Weights of a small transformer language model.
Size: width 256, 4 heads of 64 (2 for keys and values), MLP 1024 SwiGLU, 36.5M parameters.
Architecture: RMSNorm before each block, rotary positions, no biases in attention or MLP, normalized queries and keys.
Training: 624M tokens, 9528 steps.
MLP neurons of a small language model. Each row is named by its layer, matrix (gate and up: input weights; down: output weights) and neuron, and shows model dimensions 0-255. Each number is 128 + 32 x the weight over its row's rms, rounded and kept within 0 to 255. Numbers have three digits each. A neuron's up and down rows have the sign that makes its largest values positive.
After each neuron's rows, "fires after" lists the tokens most often just before its 100 highest values on Wikipedia text that the model never trained on. A number after a token or word is its count.

L12.gate718:122116204110141119118112215116132087183124101118146159083112120138158158138142102161110063164095139127097144120144123080132128153133166070129106126112116103104056104171131108179173179135135213166146137152154092109129145107159095159143141140160077106148129134165139170106109090079149174153141137126166097169105146151069115118147133076156110158110104088113127128146129141119093097170133180126113159097193090092119131138125128054172119189129180109131147128135131120125183187148132176138116188086088115135132177153125062154230133115156075108090114130155109116139096119089129109031112073132132177164121110074164167071100131081138139095159106115129182113113089156166125032160092069131136146119158141160143152104095104142113149150122072146134127136167169166092111153146104079
L12.up718:129121141117174097106114137170112106170115100153073139072105148131140078096116168153108110127113164115141109120052178089087191128162176103137156183124160112128112122081201154113130142088125107153118077112149072188083121135083098082105090098125138071126129111185102131127084075134077140134156101158113092117099145143184119162065130133061191128126132113103192151077117188112141146068106089117162148161094155092179145068134112150134110163170081097125119147086120166149124112099132166109078144183136159111210114144185136123236088139182113155126129114125174135097104114156098103099127159194104170095164134154122130118104115092124093080142124165156122149071119125147141093113152129101130121056089133096161130102114066091143133106167088142126127165175184142161144148120159112
L12.down718:109106179140164048172081105137112145211148096099188167121102080120153130138128082081136131072178154136113147099092179126102182120159120099128160129142134074101160133158158133138150152131124123135119120107136177118179133133119168057139127088149119124171189109118206152115098130138149112152144154078164127129129184157128115102122106158142164093113133157146169119087069141171088146110098108164236118168146126137134151074095119121098136156135127105130125125069124084150078196117071147129144120126147123168088163121185078141144108202145077156159105159169114152153126131117086109067158110055148143125172195101101138125178138156124091100122113136139088098073161141178131050100110121142136159084119128121159190094107089117187092156130142137112143162080183180141168131129158145
fires after: "1" 23, "2" 18, "0" 12, "9" 12, " " 11, " January" 8

L14.gate378:073125122115139120121160143089136198150168110121218104078075141110193185147138175150201157116067140136065142139086195116184113127128148130119141094051163121148105088157127121105099090158196148150109097119132126133147128128137099109049085065125130100095210179117106116116148180131085167109108095127157120190144132137104140140157133184154109078120175154059130109101073159138116118134070185155163101114128117197127081139151147098171197114115098127157106122109074108169207153132127160117135156137112082092110157174079166117130196135158126088096145111131138142135081087114136147110128112087089079180140117138113140115128100068180156145117107205117132114125097104132144150137140088086171138132133114135174128121101154144103077122160099154119126130165136160115130157145101173
L14.up378:128137119170100140180103117118115108151153119088118108073146122105125169186129161053154082158117128062119135089116174137101111188113151128144156126132174131077085088092126144113124085101089147112165140133201158109122074118127125094109107136137101104170120155139107093109134133083115095154138154150159133138068200080082109117070104078177184143141168148132173121123095110112099178093120110161139178127106166160196128097115120143117111123146153146150180101120166185110122085127124222143092129092129129116100152158084154161159102120175111102086144161190126111151081110192082177098137127108114165156078115168133205097118116119104158117177157115146121139137060079105098138065105152109135168129118148120100102171111060196103177062134181161115062109149117136081142090122098081
L14.down378:103171165086162011146103077117135079070142069110123133081170133150063104124094069126096143151128124091147131089091136140111107170170122112097134158119148110109108150109101151160115170096137110154148111103162104101167128070119173118146087103144119034094132139127181139118128138198147173131142123074173191138093168117114110132187193105101128141169125122142109084204092136102106158116129126146119154171104111128131132170164115137118120135194128107162117102074172189102112088050119146137132170115106120142132120114138193163118119097194144149156076122153113167122078122174153183066130123120099113114109156100163133148165070155096167127136148132159139144108145135125138121100151162160066155086076204129156084128103172108115109062105163146146152125098168155136072184123112156
fires after: "2" 44, "1" 21, " " 13, "3" 4

L14.gate387:123149118170081166111069123142130125146118153159128109119161159034134117105149078100149079102141136163027124090163038108177133086174073151113172121112083135156141153087080096168092118101163095054152166157136125130172109120140165149158091120126092067144127158179155128155136103156082138136151109142071134121084087127151139159095085122101150107140083093122120158117131107180117146143137078085166095166181114119092102118135135105157114149097145089062086127111040095103066106153168095183090150164164102086108118095094160106161148090161081195133172154135076155137107132157138138138091087131142094102117134126166140206136114116166109094115125185169092154183084086098083085111132084091129184091118101099144111141163103111152116126169129172139106108123116110157132132140122132
L14.up387:144186151129065092107135130118110143113147145142142083153134141114125104147109097138156171138103137119079186153102115094129128161107176166132128168071114148154104107147130083139123160123111137125153059147123086138169096113145094045157086147114209155173072160096139134128142147117175097138077106097129184136091131099157118121055143137141125200084042145140166172118106093115181135068123097112185107123167115162101172149130119150134085105124089112139130167197189143187072089105147116131126144154115160141058197172137082067115121136144197182072105040169099136144072118107110130101113165128119128141116131145152133116118163127147192116134145149066139113140146146110121116139180128129091091156159071167131123179145105182126059159114103125171089099173108115147142128153124178
L14.down387:167103158188148000110160135168117118114099135141117121107166168081165168120149084167174138104138136058140122103126153145112116120127122096173116116126136158153091155137137169121125113128141115108151119118143118168119154153098148162077202124160103138074119110150145073123204137128174158079119076184113152128147148161085090150105091138105156148197086153156158122104140134118152134176129088133181096082183137122065118086155135092123146149127136119139099065081110172097135104083128147169099137153156108115064120079173164112097143152118169145135136133047177104097206189128184170134123119139102120103160143173114194132143084127169133156134118178177169096109121078095129111158154150117101108157102101096150150105129160136105090097105120197090136118099117160127172085131170070
fires after: "." 43, "," 22, " and" 5

L5.gate670:146102108109154119156146083170203121068176122132150166145096149109083096184093136095114122118147077096183138118114156106144122132181080153196150133147179138113159143123131093165103166143129129076184097141120126167072107161100164171133164107132164157171150094167152054140080154175151112148080076123171135121084138142161131139170116091125131102109142117156227143130126125102147159179106137143117126135179153081180155122111122115162167148113085154130150121112082069074130109160100091089117118127153199138091119151113142126143087158141120167078132143115201115159182132094135133105136107085080143088173142148060172176127103110134054173169113110061173149116093117154137157116182115128091152126164095069146139148174115127050202097130129114113156134098090158188132145122112130
L5.up670:155100143187144157134082117084135107125114112068108078118127133162026175061149136150092064134107135164130159124108134182111083153181157135125063135098125104180103112106076115140119178142116115103105075129165123128154167178058123145125096152124158142138127125088126041165157148096129152139088148182146102174125143175148125120141143095069125161109150101128108132140135131145158085178118145111119134129142107118096125108124136148139165089131114140106098085106138143187071184120097083079127149109119170107171099149046122115086126195152190194156113110080137113109099098103167163122121188064084113172209162135089136147098158185120116121163133165122121130173177148194162101155128121093101118127196142150118087153132187174080112139161156135159116105110158089145114176093120097
L5.down670:129106091118108123130131160080193146094166132115120062129107144123164194134101173117126155060153153179210094152119117111091132135151113127123116151214193134095140148130124113073133197098111076131113084168123129119131136111178115140078142080155158118166141133132117071158159102173140107123092105118111140140074143115119124121193116070161103131150115138141147158113100181078157135145121205152188028120140161140125127169168096196173142134126034127177126120146107110113133094151123094054143141095185144155131098073064203121070119075135077104101168147146139130097086104129133122136155165119131145085164155166128199192149136049155142133152131133120173144151107130105174132168148096137086121095112121157120105123128084109075126131103098159091124118123097108137106128158141141
fires after: "9" 39, "0" 20, "2" 15, "1" 9, " World" 9

L3.gate614:104106160122134157092159191170107117134151112131089163161082183130149145068175120123130187104102080144117099094137111110084174157134105094179157198120104122149136090100081159171138167117146109103132131118146135095135155174158068110114136115119151121112157132127156140094154085175163035137125162175104099110168121120156145165121139068159104060123151115154157083183145162161138154126142208160141115141107106105071097185091167122128167128111095129143111106108073131141096157094134170149103075109110111074140152048115091063129141121099168125131118151208147126076141054140125088158105090175124160141093185165155073150171108103069065146060162162109111140131102155154122122107119144102149096125137144146152154098131048132135104172144130128148161111131078164133086118045126136
L3.up614:120105150148133138127128135179123171123175087100184103159104144126105167128147120178127128151150120115118102077157124146110077189107104048167120145097113086113176105120182040088155091080125060191126064133132094160118169181147122109100171156150130149112132041143145170145172197122120131139148146151098093123166112160103122115182146161149159164153138143147149116125113117113138182132099140099239064112149088129117121121135210176137106113106117102117102092104121090161120118159123111120132140157123122129136136082061078150154121144119130120100154146205158124117079093178150153078138162133154163131166149131144127125193105133166144146132133154133080161077126159094073055142106211130132147178080071102080143085113133184081130104174097122087126140133099142104102143142124089
L3.down614:140122131122154156132093190137125131164202173149171077090148103132093167145153114188130090177128123074129115132177131129122090153134114115101128074093156125138142170134160104133146094128119133159163159183133111172124132081136104093109141102176108123142134111148134099176130193117102118082138086091115059194142189110099090145154110164151122196199135157177118114124093099107148113161111074099144113113163131147149125099165107148141179116188164116206133126178180107142143111149056134162166133122118155151117126125136100162122112112165076150160129085135167157077098167140143169071120149206143037138161171086120145144103172185162138106151110156147162107161160120114098069141131126181153124049093141109192090153090138133190163067093144177097085093154103107153119102092125127
fires after: "1" 28, "3" 15, "5" 8, "4" 8, "8" 7

L3.gate694:134115089118095098056139159163088157092139154094141143155131166105172127123135123117127134131095102065129126169217172095160146113121118141091132100167107096126165135168128184156156097125131158110084121129140122149211129119107121050138092119118113141144087100117082155140102145138143117162118152142125157177061094128180061168146105113163115144160135080136112125117102119179079078119094146121130099050156124118098138137169142109100136085145095138102127136131050097109185168089151141125146156101150129179122152097104104153137078191189127093144076069117200164161174092114161101139096134110117088102151102155147142190113144145127128135101094108105160189163095129151197178113126159068071029121130151182109142135161081165142183113114150129108103146064189149150122115105138180
L3.up694:151141103124079148131178110118076170125108132073089167101129125134126158107188145159152109157141140122168136176142130115171125183161093142140177138120098085091108094177136156163153066100158170122186149132029124067155101123153120160132187207124108155151145137142163154097107114100120110134164168111140101108076109159121081137115181109128125139212145170152170123060050150111119138176199145126149110143106089153102143033133094095106121144113062147146164159127136074177101119121143096157154125103131101121098095098167131153172116125145166116095068163136134105086185137143087101143165171169137139096082121135126093132091101142176127121193178174114149130115147102144189138096143100130091106209127120138117173118170063121139102133163138174089156161126133074163094131102162139
L3.down694:169126138155150183125130123151073156115093112086149148107164079127171185150169128145143092171141199106153130155106142101180111117085147100148143104093121116085132107122160118151117104165172139119141141159128140110119154188150106189139180213162072166128096138114086132122116099108090139140131112165179111160122109100146161103100175127118093114178129164151140097107070121106148158157190163076140066145191092148086160054143102127151105181163037072074112126186139086139109150177165103136158140098078147102111124132123171135155138116171131071089117084191147123061146126155084158184106198134192134123124122153134124148099111161162142093146124160142104139115141057121192170103149111087132141140125140116116176120140117070104100186134134173087148154113162051093130125111137091
fires after: " \"" 23, "-" 16, " (" 11

L5.gate277:134116045085138112134177136185073144112119137125135157116149122119108118052131113109128094140155137110179122105118124176134099163096072114153100131100139146075083080123148163073153174148107168137156180167130086156060096120159088128138139123136080201155161135096125142119157146128217123180116190116127114090145163132152044077102160121159180124113098159120091145090063159081125150196143128164113102121164105089143100171093122117142150112131091204160143137133095115104175123106072144116136098127102203173084096139092049071074079173157132116095107139130164105153080125075154132179112177085134133099120133138092135096162171093127067140168130062108133152107138096126106128108101119107106147145138168180131131088130154181158126129101188121087136139102148157157145163129104135
L5.up277:193118104163154137125132121127105159148155131132121110182118074090142106133119120171117108191120110094151075116046206097140189112180089128149101184155198109104157115138117129101113134169099098120121155114112110127154143140099100142162147118109116178140156161137113121110068133125135049152147214134122130130138067132174064101134124119073125097134137184087114095080093147105162159156180129105077141095145122108159113163191128181063110086152110144142164158143151130091177111081125113144172073119095155182100137135133121076097087108121168104138060198083131173065124185027175143132139161097127073147097156083122123139134126153109072134117109132135165176179148086157117116158109115134122120122119142168161078126177099136128099173130121151079142136130179163123150122176130167
L5.down277:140138137211131152147142149122094111145089153151144108115143084197172166130117190108112135142103190135073186142194077131089108153142132107144064110165105110129104135161118145163189155052093124130107088120118156090094168172139106122097070144172110130082094083129152129129115071089121135142099144147091138136074106150096110103142153099104110110149139140167121117157151087118082119104094114193094168152124107173168095128089124140164146150068152142130158189174117170104085172200093153155087141128136137133106088056085169142144106117157132141073098053157196141160144123119158200155101171108175127152110196089111136117104173079117128147069145174108088087147204164129115169103117125104139137131124068100118129116163111106108158135130112087161133147133085141054125079132133102
fires after: "-" 28, " (" 11, " \"" 10, " was" 8, " won" 6, "/" 6

L3.gate411:101119169137097158116156093101130136081130164117130097123172105116165223098130154105137081152180123098131087118149122123127150182151114112117065179172138156178152112097166093179127067053102123110152167131140168090162142163122081126092151094095107071129155159178126143130169176112118141107082225172212124136087114162117137150115076140031142082139114138133099119140114088105097140096104144068125128149088181154142061121151109149117117159150104152134114071118117073137150118079114179140154156147116101087137169150179163141175153127129128118090170114069137180098057126180084107153118137166126103098135120108138169121091135106114121171102189044149162082104078134107115120174112124074126152170139084139135099181141113129156146101122170162121116128080133138150175143121108157
L3.up411:154079196121137101142161126098104142132153125092089121164175160143068148123111160125156116168112044101137129113181115084126150146084090087167115153138085197122096077141103115148112181178060122113155126135141099092134096101077142120142107115146108209161128177144123141099091181122045114110133146134152108150148151164134176151109190124086128098175057159197110157142154073110088115111195109133159134148186105109117094091121148192134073118151173101146122118149092129157056129081109170131147106135205116125097165129136122109115118114073153167108148057160128181173108138150132135098070090173159132101087125141160158130153085110107147086187131125120166123119119134143131153189112169183169178091110119094133146137186120136155076174133114157111132089095105120160143135130121187
L3.down411:184131134109088103164098167166076144138145076150132147077105067073120097179130102146158103132091168136154104141165112140122068145140143104146171119085129118123134123092122179143170135105158166160151107107126120153138110129140104140094132145147163111125135081091200123132175074087118191205108069161067145153148071100151116046146135119163152234134104112073134088142097165169150101173151130099102084187080095144107161124124135112156065080176168108082086162121103108125159121198093139152101125146158121134127130159110098141093150173090169133193124181137070117107114134117165080115144133115137190140145096079184127097111105167123127179096109119067101155153219125158142161094183113095121139106138104114122096099173077143122112125103098135110131147174140105129111106086113101
fires after: "\n" 30, "." 15, " " 9, "%" 7, "," 5

L3.gate180:099148133189154081171139140175150175138121156125182098188150207081090095139099121109200093097168127145080112084170083156125174130126095117143179099130087134165143134110104120137160170134105105061087082127126106127144177174115097129076111081158127139139112087073155137114169092139126058176116136143112099156120076142122103074121127091099146149149193122134161132195101137111115086140111146155184106111188075140165065119122100158107138132094164178120181117143141122102089129102130154153142109105142094126149161105096098123151164120133139130104152104160198116087111082105194103114121115136095085160128091096121123112108116137099164115121151233116135181074100130071183137141084130091086141112108111091142115119100116179093187079109083145109132150118131171169076160055093106
L3.up180:125124157136155119156139095135137107143123139120158094109107101039095106077172119150105142107146113087117110113088119123128084104102119074097117115107091110117151122138129086087185135183141195064094108179137128124117102095135122081189164162107099122169106146065140133114191148121090147136135108103063098164119088092090113152103135130137088129097171146155174110160105143096143177132125153092122105167112062154143070086107093136114140153148104147137146092150120124225095131074137108087078046211168153126138066079094144126147081110123109128157156098175099146089119122086064202132172128116114124087169188104145084074140068154174148113147120145181134173141121149204111127173132105126115154087138160101144115141131116183100088089147158127183120175129136112115062149086108153
L3.down180:168117157121109163126160176125134148153092154159237137166094102162180123112102100172174118187164128113132179142123111094191145148092158174119161134081162151160076153164142079133141172147164117131145114114142153108124141180129104049120071112151107143147150108159100130124155173147094154161143097114095049128165160144191114116189160078113154159111127153120139059110170172068195103176138108112077170120142075157169158151142073151109077126130119093111103145177101157152146130121136114124180101122099120120139130080148070124160070168155092123175178137129137168202106121130073143113135080086177069126108170115096102140112116113074165116132107125157176117144180048095149152110141101124108134160125196116143137142156134129159137158121107152092129165108192147132122104123095083
fires after: "0" 41, "4" 9, "8" 8, "3" 7, "9" 6

L10.gate656:056163102127130121185152112058077160148129141055091119141154135146159117138150126092141110093140088103123173076098155121106176126141069107079151047068106132129077101115129119104165129174101171135162118153141138076108068189046094117127160176141106057068113108100198135152152106135131126130129097106105096128137127067109090152174135086119116110105140166166137175142162102113134108114169172145154138154160120113177109127093089115154126112200094125144199081162104163179102122147114125095130133126140139084060113084129097116125093161104146124118128112152111170177127141086084179084137115155054152099148153080105079150153134136083172162164133133139133109105182127082100158121134144099095116117094168074152100122099086212152066151066154115112158091130140099137109110124157155
L10.up656:093125134081169090087118063092146115094075162148134141175163109093146084131119126127060161117130071096084173176147130120090095109151209134072149089075203157114091145173165131070095155153087094123131117115157128086132115133128098121087166186146128088101114082110129136166166157209115134151139140115114153095095118125140120089129064188129169128127151169059111127123134181166087110097172104082128161174138098155107117061150096128105114154120166134097160103164156136147117136124091118056064193115167143104162133163121168140109127102091146170125157086123159132192144085141109111144134078143143162166136141078157148143139135127084130108127105112084134152159141047114191117169172110129139116114142117127117141118127176092171071133120087083111136102142035167098171150087137113
L10.down656:105133093139124118161138125114116137206130044135068132124124133168123134109113107183126120208117108126129128078153083135096175082221102124147094137179095060116154125110111105103139101118111140110093174119119186159120116109098042183145124096115144180117148190112174140122098110100153109143084164182124091186128139096178160119112158147085141122107100190177114122125163128111111118147081177141085097229120194150173110176150112142156111136123200096088106093155119164132112103094138083105126126144085093145100113144149145169123167134137123130137157133170087148135129132160155093085130165124170127093158088136128101135117111139161142114123134200136223150080115115145191172160088102112145106090107151145120132151154078074125152154143072071122128131073129118114055076140152140
fires after: " " 25, "1" 17, "2" 9, "3" 8, "7" 7

L3.gate617:118139090125111150105137150152146161100155112107165140110113180161118120146168167106111117133123135107111114156166131109173169144164132102200127108065080139147162149118160180101148045128095129152141152101126085107147173146150068128205120133164141128082123166096163149152124100185176089166204134135124154129122131095202091078097078126117035166111127101140135103159132090146110127135098107137169095110169114143220103103128140099072102080117138100137097138119139082068133122124129033090146093130111125165124118138145128111120054153119154113120077093118130076150092097127096060129170098078073114132105083190115137134120134109186106121117069147140148121129167114135121123115150069125159049144158110141100150149107129132198139163118174118088112149169087082194110151085077172
L3.up617:157159078136110172162128132167116155122132142146148101112161131181139090124142099167141116098135140133115097167076127081166133113128075192104081114083143114123132142188141138115190111140110137130167073129118122098141147122143139157132241135105143118100090165095129115125107169159116071162165132156117173134129125143151141112141083158081124161123169101061162116108121120117104102166125101068186164115116062126189140119139040097134119134073105132199144172100132125067100139086055131074099138152138173150083107129100184139089141128109109100096120159132173117133131083109114148129179099095085099124121039157116178170135137153100120200111086122100106111090146181176169126139179168177137111205114090126159119172121135163169190140111135070060132122134158094152108094126093154
L3.down617:169181171126154046163137202138071155106115106078122111114164151115135106142072119121106138131160109126101118140115184119166153159106075066120054091112141097138135096123107181108106070143111161108127134121146082094149120200136113075140089116160074107096129196098164129169101153150129128097151149160152160143161074091177129052138117186095080133122133156157092095172089096140079137193146158132161087082095115153172092158094124127135096116198100146106143114098112112127081212168111093125148099189134105157125064115140127104220130109106140119153114120081151200161097168135109146144106136089138088089126112152117117149157135084129094094068098146091083123123153132123124147103150131171153109160078112145158184119130111132143110188089145110132116156106087094099118107061131155
fires after: "." 19, " (" 17, " \"" 8, " [" 6, "-" 5

L3.gate232:096102088086065123088147149188171124125099092138121107096116179102158129117179093111075176125126106179141110202188116100112127102110102088169192090172125124130152118152141115120124151123134117131124104104123136132136207120123122033097062066170158153154105109154178139128092137164064135148096064121104109181131098184130113136092130131096124142166105143137176132169132143171076136098127199102114146084094089137074051111154122161112146061134191164145134149072103104058114154138154149109106127068127114144059166144134082127149095121084166147118146128126097133118164152129129115131079082114108094158143122148156110190151102101133117121080151147128141159124131145123169141135172107150158101053112156097171160151104134131083160089136070179042183164130136150149153167102120130
L3.up232:163099139058098060110128061119165145173190074142184153101094110100116157141079157130079138129139092116157144104149148164130150104113129130075106113114108110110139152111142121060086130135132126086131150070123084103126127119127106101103104167096123084100119101120093138145143135116145116068128071094111149118111126082076070151187092129130104070091120096121162083162077093153080165103150102116123220128170059130158158180065193111105109179116032132135133067110119159121141122134153138136126155123119120172127100118122108153177137146092133142121190077144106091116100144169161147104093132082099117073165129121101130127090120129123147124166131152144177128150090092152124179096058088123181114125154120138152094100138157109118123225168091116149075114177091054079121149104101090
L3.down232:101140138126084160151101135086198081142090180195103108134109122137223111141110136143146144114103082115160154122129105147153112097153158136144111162103126140140092180210070079091110072146157105149107086106167140128155126099113172187131059071131128111165140171112112117154111096181091147108137110120190135084121143127106155123112147180109147144169141093116097060133115184093134077085113079142064141077096127082128132120125112150087145131187143164084107171092102124078104073095213123123113156113154181179126138111168134107147073092131155094096105158135135210120114098113105134128125076099151072091151152134141087124199155097132211129127150127145095130109175103181156120140140109065134163109116162127125113127162110179106155099111111073128169132137109154202089112146134119
fires after: "0" 49, "2" 12, "1" 5, "9" 4, "3" 4, "7" 4

L5.gate934:101136048184108137125114190133157152138176153120136103109078139156103098111154125124107133086128166099184135099105132137151152164137111203125101141129131093111086111116184111106168199223144191156146142163135110137119100145132129138175153113082149142169116149182144120093112135090122156144044132163095105118137045128145086132072141142148153183129122146161125175088086176122126105175181116121160066108104158145128174143133129145156145112159091119135062123221113126112104125165137084115133118085142126022093084108091106127159089231140104147100166114136147131160118081099154128129066111124061179121133179115107110149111110181178094144138146132113097119128165126167126122104112154144135118102088110133146201114131137114080154099128101157186182116114170144116159152104180148
L5.up934:139089093097123072125099135132183135178104127160092128151060110168100142101105142150171122162168133155136167101116150103086071171204180104093165092095105162169117161085094079126149188110151099172132075085171136119115089138102155082095096194119138079102147134111088121167147119148152046115158096118103118129135206142120050042152083085106161154127130148163142131120080118126113114149149115104174193105119131178105117140132097106129095170134200149109112140152179110145036113158103114110150143115163053130085096108098134100122135093136162120129161138199142178113101124165142136108128131160126175114098083090094151128153113207152120133080162149115148113119099162093147141073173115108104108154109088092134178142169202149151153116120171131106108139118112069152136131136104135
L5.down934:134079078132101025121097117141188099200104128145124133135077137134052128140060130174117181186142162122131167068108143128128115168141122088161160143163099161152112091097128121128175180141105119168177075130125094140141114090139137072089167198162139084128149140147093162146175153126142081141175115106109126061167178130147087135138089093095167131142192167130167085123118192119132103150105091075122118123176116131129125141154157167152116182105162132138134159156129128148112126131060088105132114102150097178121117104092184153096108109115164127125166158120142113125148108126156136075115101098105126127176113142131138119145151149127123143079106161145183108048051146162085080080155104139119149131148150143186138159155191123095118113105196129158106118072065056141080162113109175
fires after: "1" 14, "8" 13, "5" 11, "9" 11, "2" 9, "4" 6

L3.gate657:050090092162105121095107200112148159160113112107146074176160145126214150121147127073082146029146117079101130086122169106072138108105115113237164113123062200158095118138122078118156140169111124137126078161150165143115118116129123119124096128122115207133092145140063154129057114095168115144099083096149131154148116174154047134125094064124113123108129149147143125150127107200116125166118124157184097116081102114165176107146144109109119202153134093124137111142148107128102181137128075138121063078111148117113170149123072136125153157124148066128163103130096140132130075109145091110146146165131137095090081086129074154150167110091130109046140142091069166139142093133119123173103087120160137079102161124150111110148139122089130155121092133139144124111146136100114137075088103
L3.up657:172227188123141112126141079169104104105112132134122160083131134086086122096096111187206162162126094156132079160105033159187122085145190142096142137129108153112136112132127099075097102105131124126161117093120079159150107132157062145121141139129167060071076102143109169104155124141081142138161216092115117108129122116123151107092147133093108140125122081133191174055081138120161160089122139084120167089194163181137138141145110132148113088118122163099116130111090164116164149095133165135128105177209134127112056099132168145105125145128121128147109139115116077124165149135148164120118145085071056142117198110163129126090114135112150134186170112102120150115147134124073141093138102108119166147109039105131111099168110154169113140072089077100118070157129107150139099160136154
L3.down657:136181151123082047058153136107099146176148157128096148110115109111134139142123160200184124115118125151103113105152140141127108079163150091131107132073082165080130171112114101093114085113088123179085139138157182185155137108147116131139139069100186148169158102158090149077184135183097139143063174100128140140133115124119165102126104135104132082163153075117111156074078076096150122127122095106134138110167104150033202129178096194157121116149060132143107124097105100139176107154166107119114153134171116146109150108149095050155082197136103133121125146130077095147152144153105129140140151073120073105125102129120105027122138102115133114111151171138109091128161094123061148087089132143078093093125135181131134102102163157163113165098139070173112171119161101163168134163089148
fires after: "1" 19, "2" 15, "8" 13, "4" 10

L2.gate267:169149154146091084130175126148073109143115071114143131125145204185182122097090151116089131127113132092151094160131130101195195097168124116138111136125087156085156077108199131087108168201119203144135151093125092148150086101169106140135128099137142168132178145084154145122134092091137130112106154124066073102157136090122129147106120108175162138126150048156120200130180126163128157086113102118175159091120087175181111114147086114146129127093100140179141153137109166119120166136163138149132156078104104170088154099149053106116111149160103166036118164168095167158164127147119128126130118081106124132129073164042113118128173113155142143127095115151091095160094147141169142140129108140131145179177140148198087128133114215136126121150080108158129066159098088160091110091130166
L2.up267:170124110152112075118112097166044103215153131135135123139106154175158150149065146071110124176128100098124093093116154105168168090139178137100128164107091199123132065119152129109157114181117166172139085078128085158121127141097090184188101153172171172112102169160135126117161121082156104111144164127134094115152138120132133090093139107159152090096150102128130120144172134126129135095154097134145162085075120157160099155139121144135123129078102179132093136106141142167087173095142117172115111085071088136089129140146080121086099161152095138072139154171108104131153112105180090168170086155128116116185085138099143157113153147125145116140093073081126149195104162153156133095152145175129140125118118211194114179090112183068120148127150069150105063095095077095063129131166201
L2.down267:122114124150117000176116110159118172132081108170107115145172169134134143121082167117069112105058120115172133126102145095189159101086102091113112163172123092133117103190213110084104149141096142146146129085108144105080092125126143097136168102099086141107163119124102156118131122098147083080155123173137148186196155124143140079120115152157168119088135175175130138136194142101152158125098105084083200120119110187123143074110100084113109119118110133133132151131130116126103123092155183069147131121140081139155152120134117084105144090072093145102135161148154138124162148111078151206127159162142148132092140079101142074111118104155113183179077144144091134122102132110168135140176136103133153158098162162146081176078126192130082106181126090129105123145056071178157148127107138
fires after: " |" 52, "-" 7, "|" 6, " won" 6, " was" 6, "\n" 4

L5.gate952:133170122134115128106157104166111149136136121146137088111117061176067098142175166146146097143103153116170102106112155086110164152172091113150079162080103147161128099094089132145146169137144182157136103139138169184143158142125112139104139173154114103112127119132123100051160133165165173095114092143103076102139193154100101123080136087135143143067114127089153190172052166091135116175089137205171145173140179167160155081129086098097106142110197168102189090163139151101078172144135107107089075086144117190177056161095074140185121212140086124084135085141115119138128107132149152140233144125104149164121106153095139172127132121115137119109072127113169140179148124131129136116130097155126129122195158099163133070098165150121143106151111156129086112089124073130125134135092151
L5.up952:160130101151137164112144120145132118134071096149149145132095047148097131188173135121140154118121116102146083158116108161121204103157079115121117146107144109149108123145143128191145140137111151154121076066158147149166101126159064105148113124134105088113169119108154108084142085147118105216102073129147091072109110167117130144122175118045104158100106113052102095119128176101174120075098101129166110176204129192161161108085067140129101161101138161070176117139180165123136161105118141153132092131143108115159094118136118120202121117117138119141097126149078148145169161155140167137177211113120114181151133174072150150107105147095063100099135105171129113170160169138115103134103121155128138115205149089115125076140117137086119115149148182113032147142177110116116130093163212
L5.down952:187101101129112076098142154150153110132112141185132113102057102120108108187168185163109117133060110130156141096057085100107198142148123098157179150126159145118175112103111101175157185129097136135142078083104154100109102108106132098153104171137132147069146140100103094090086072137166153153092070072119089076157128091096111138056141143073090119128062091071146075125137139124109116101077118173190122114139169170140158137157089071201109119104156117115151132163152142150117146126161116117157073104094105152083141121142113161173128155132117140132122156090123072164095170126146153121096147175157078149132132188081132087105158131096156110142166154163168188187133150087102130121129119086155105159195111121097163116181109119183185097127055137131097165179134119124128125111153162
fires after: " " 26, "0" 20, "2" 16, " |" 9, "1" 9, "9" 8

L3.gate161:143165160130187122105103137049167119157122102151150111152107119106112132127154102184199168135088141134067149117185100090120129068139080155056143113120115094127090143143156134145199163132102133115163060175152105167087121117106201096151134126117125128109163100073175084154149090134131068130092088097118090127104123094098088144117060122120096150131106133129151119178097085106147117171080163148110158109120088115093110202117125159136066137141113132133157153192121104147138127162178121196096138109110125105136149131196104112127119128105122156143075134120128148087087122155143073138166100081096140098090081124116099103119209123187126129099155161135138170094081134184169149152148062138150105173144201122058122126153067161109160108160093061132166160126133093099193111100105115
L3.up161:121094146164119100111090097175133129066129100169141146184128113081129091114086091161129162193160097167159168156091120157128131111117119087156126089054131157113121161132103110159116134138158155080094062100101125130121120091108107169040121152142134125112118071123174096183103090134137076146171088150092067096085116157083125150118125146094166104021092144113165147131111088121122111141165163144104093131088160161169087120094130142101076151096130137103132101146124157145108167157255126159091188197167121164110126127122131151146139151083171152108126112114114175158080115130188119155119184094158093072116171089106119115093137134175133175090145073100098119176125132198162162114088108117160125137103172168169122107115115173132126128092096152119105158113131147123147081113169147
L3.down161:130161137158186160132107098094137171134104070177094137153155139065105101150144172130133069104135213148113126140155124155137109074188095098127179125121129075068093152114066129058087122139122168147158147148131187154103084118131189097112155117090152138115072153125156106123088131175078099142092099110148130173166127147144110061187141092088179128152127101145119160187165105106199107147087119125095152096154086110123130167134128120103106134091168112146102083169142128136133115177149133149161153121158141133142120141204106181104159151038094149123103165162121146107140120068155117091219076112120112115159083124101142099124192096158125125139146175126147196124134156146124142151154132170106129136105133157098109049116004132132130122169091133171094124133147125149127146120144098
fires after: "," 26, "0" 23, "4" 8, "3" 8, "2" 8, "6" 5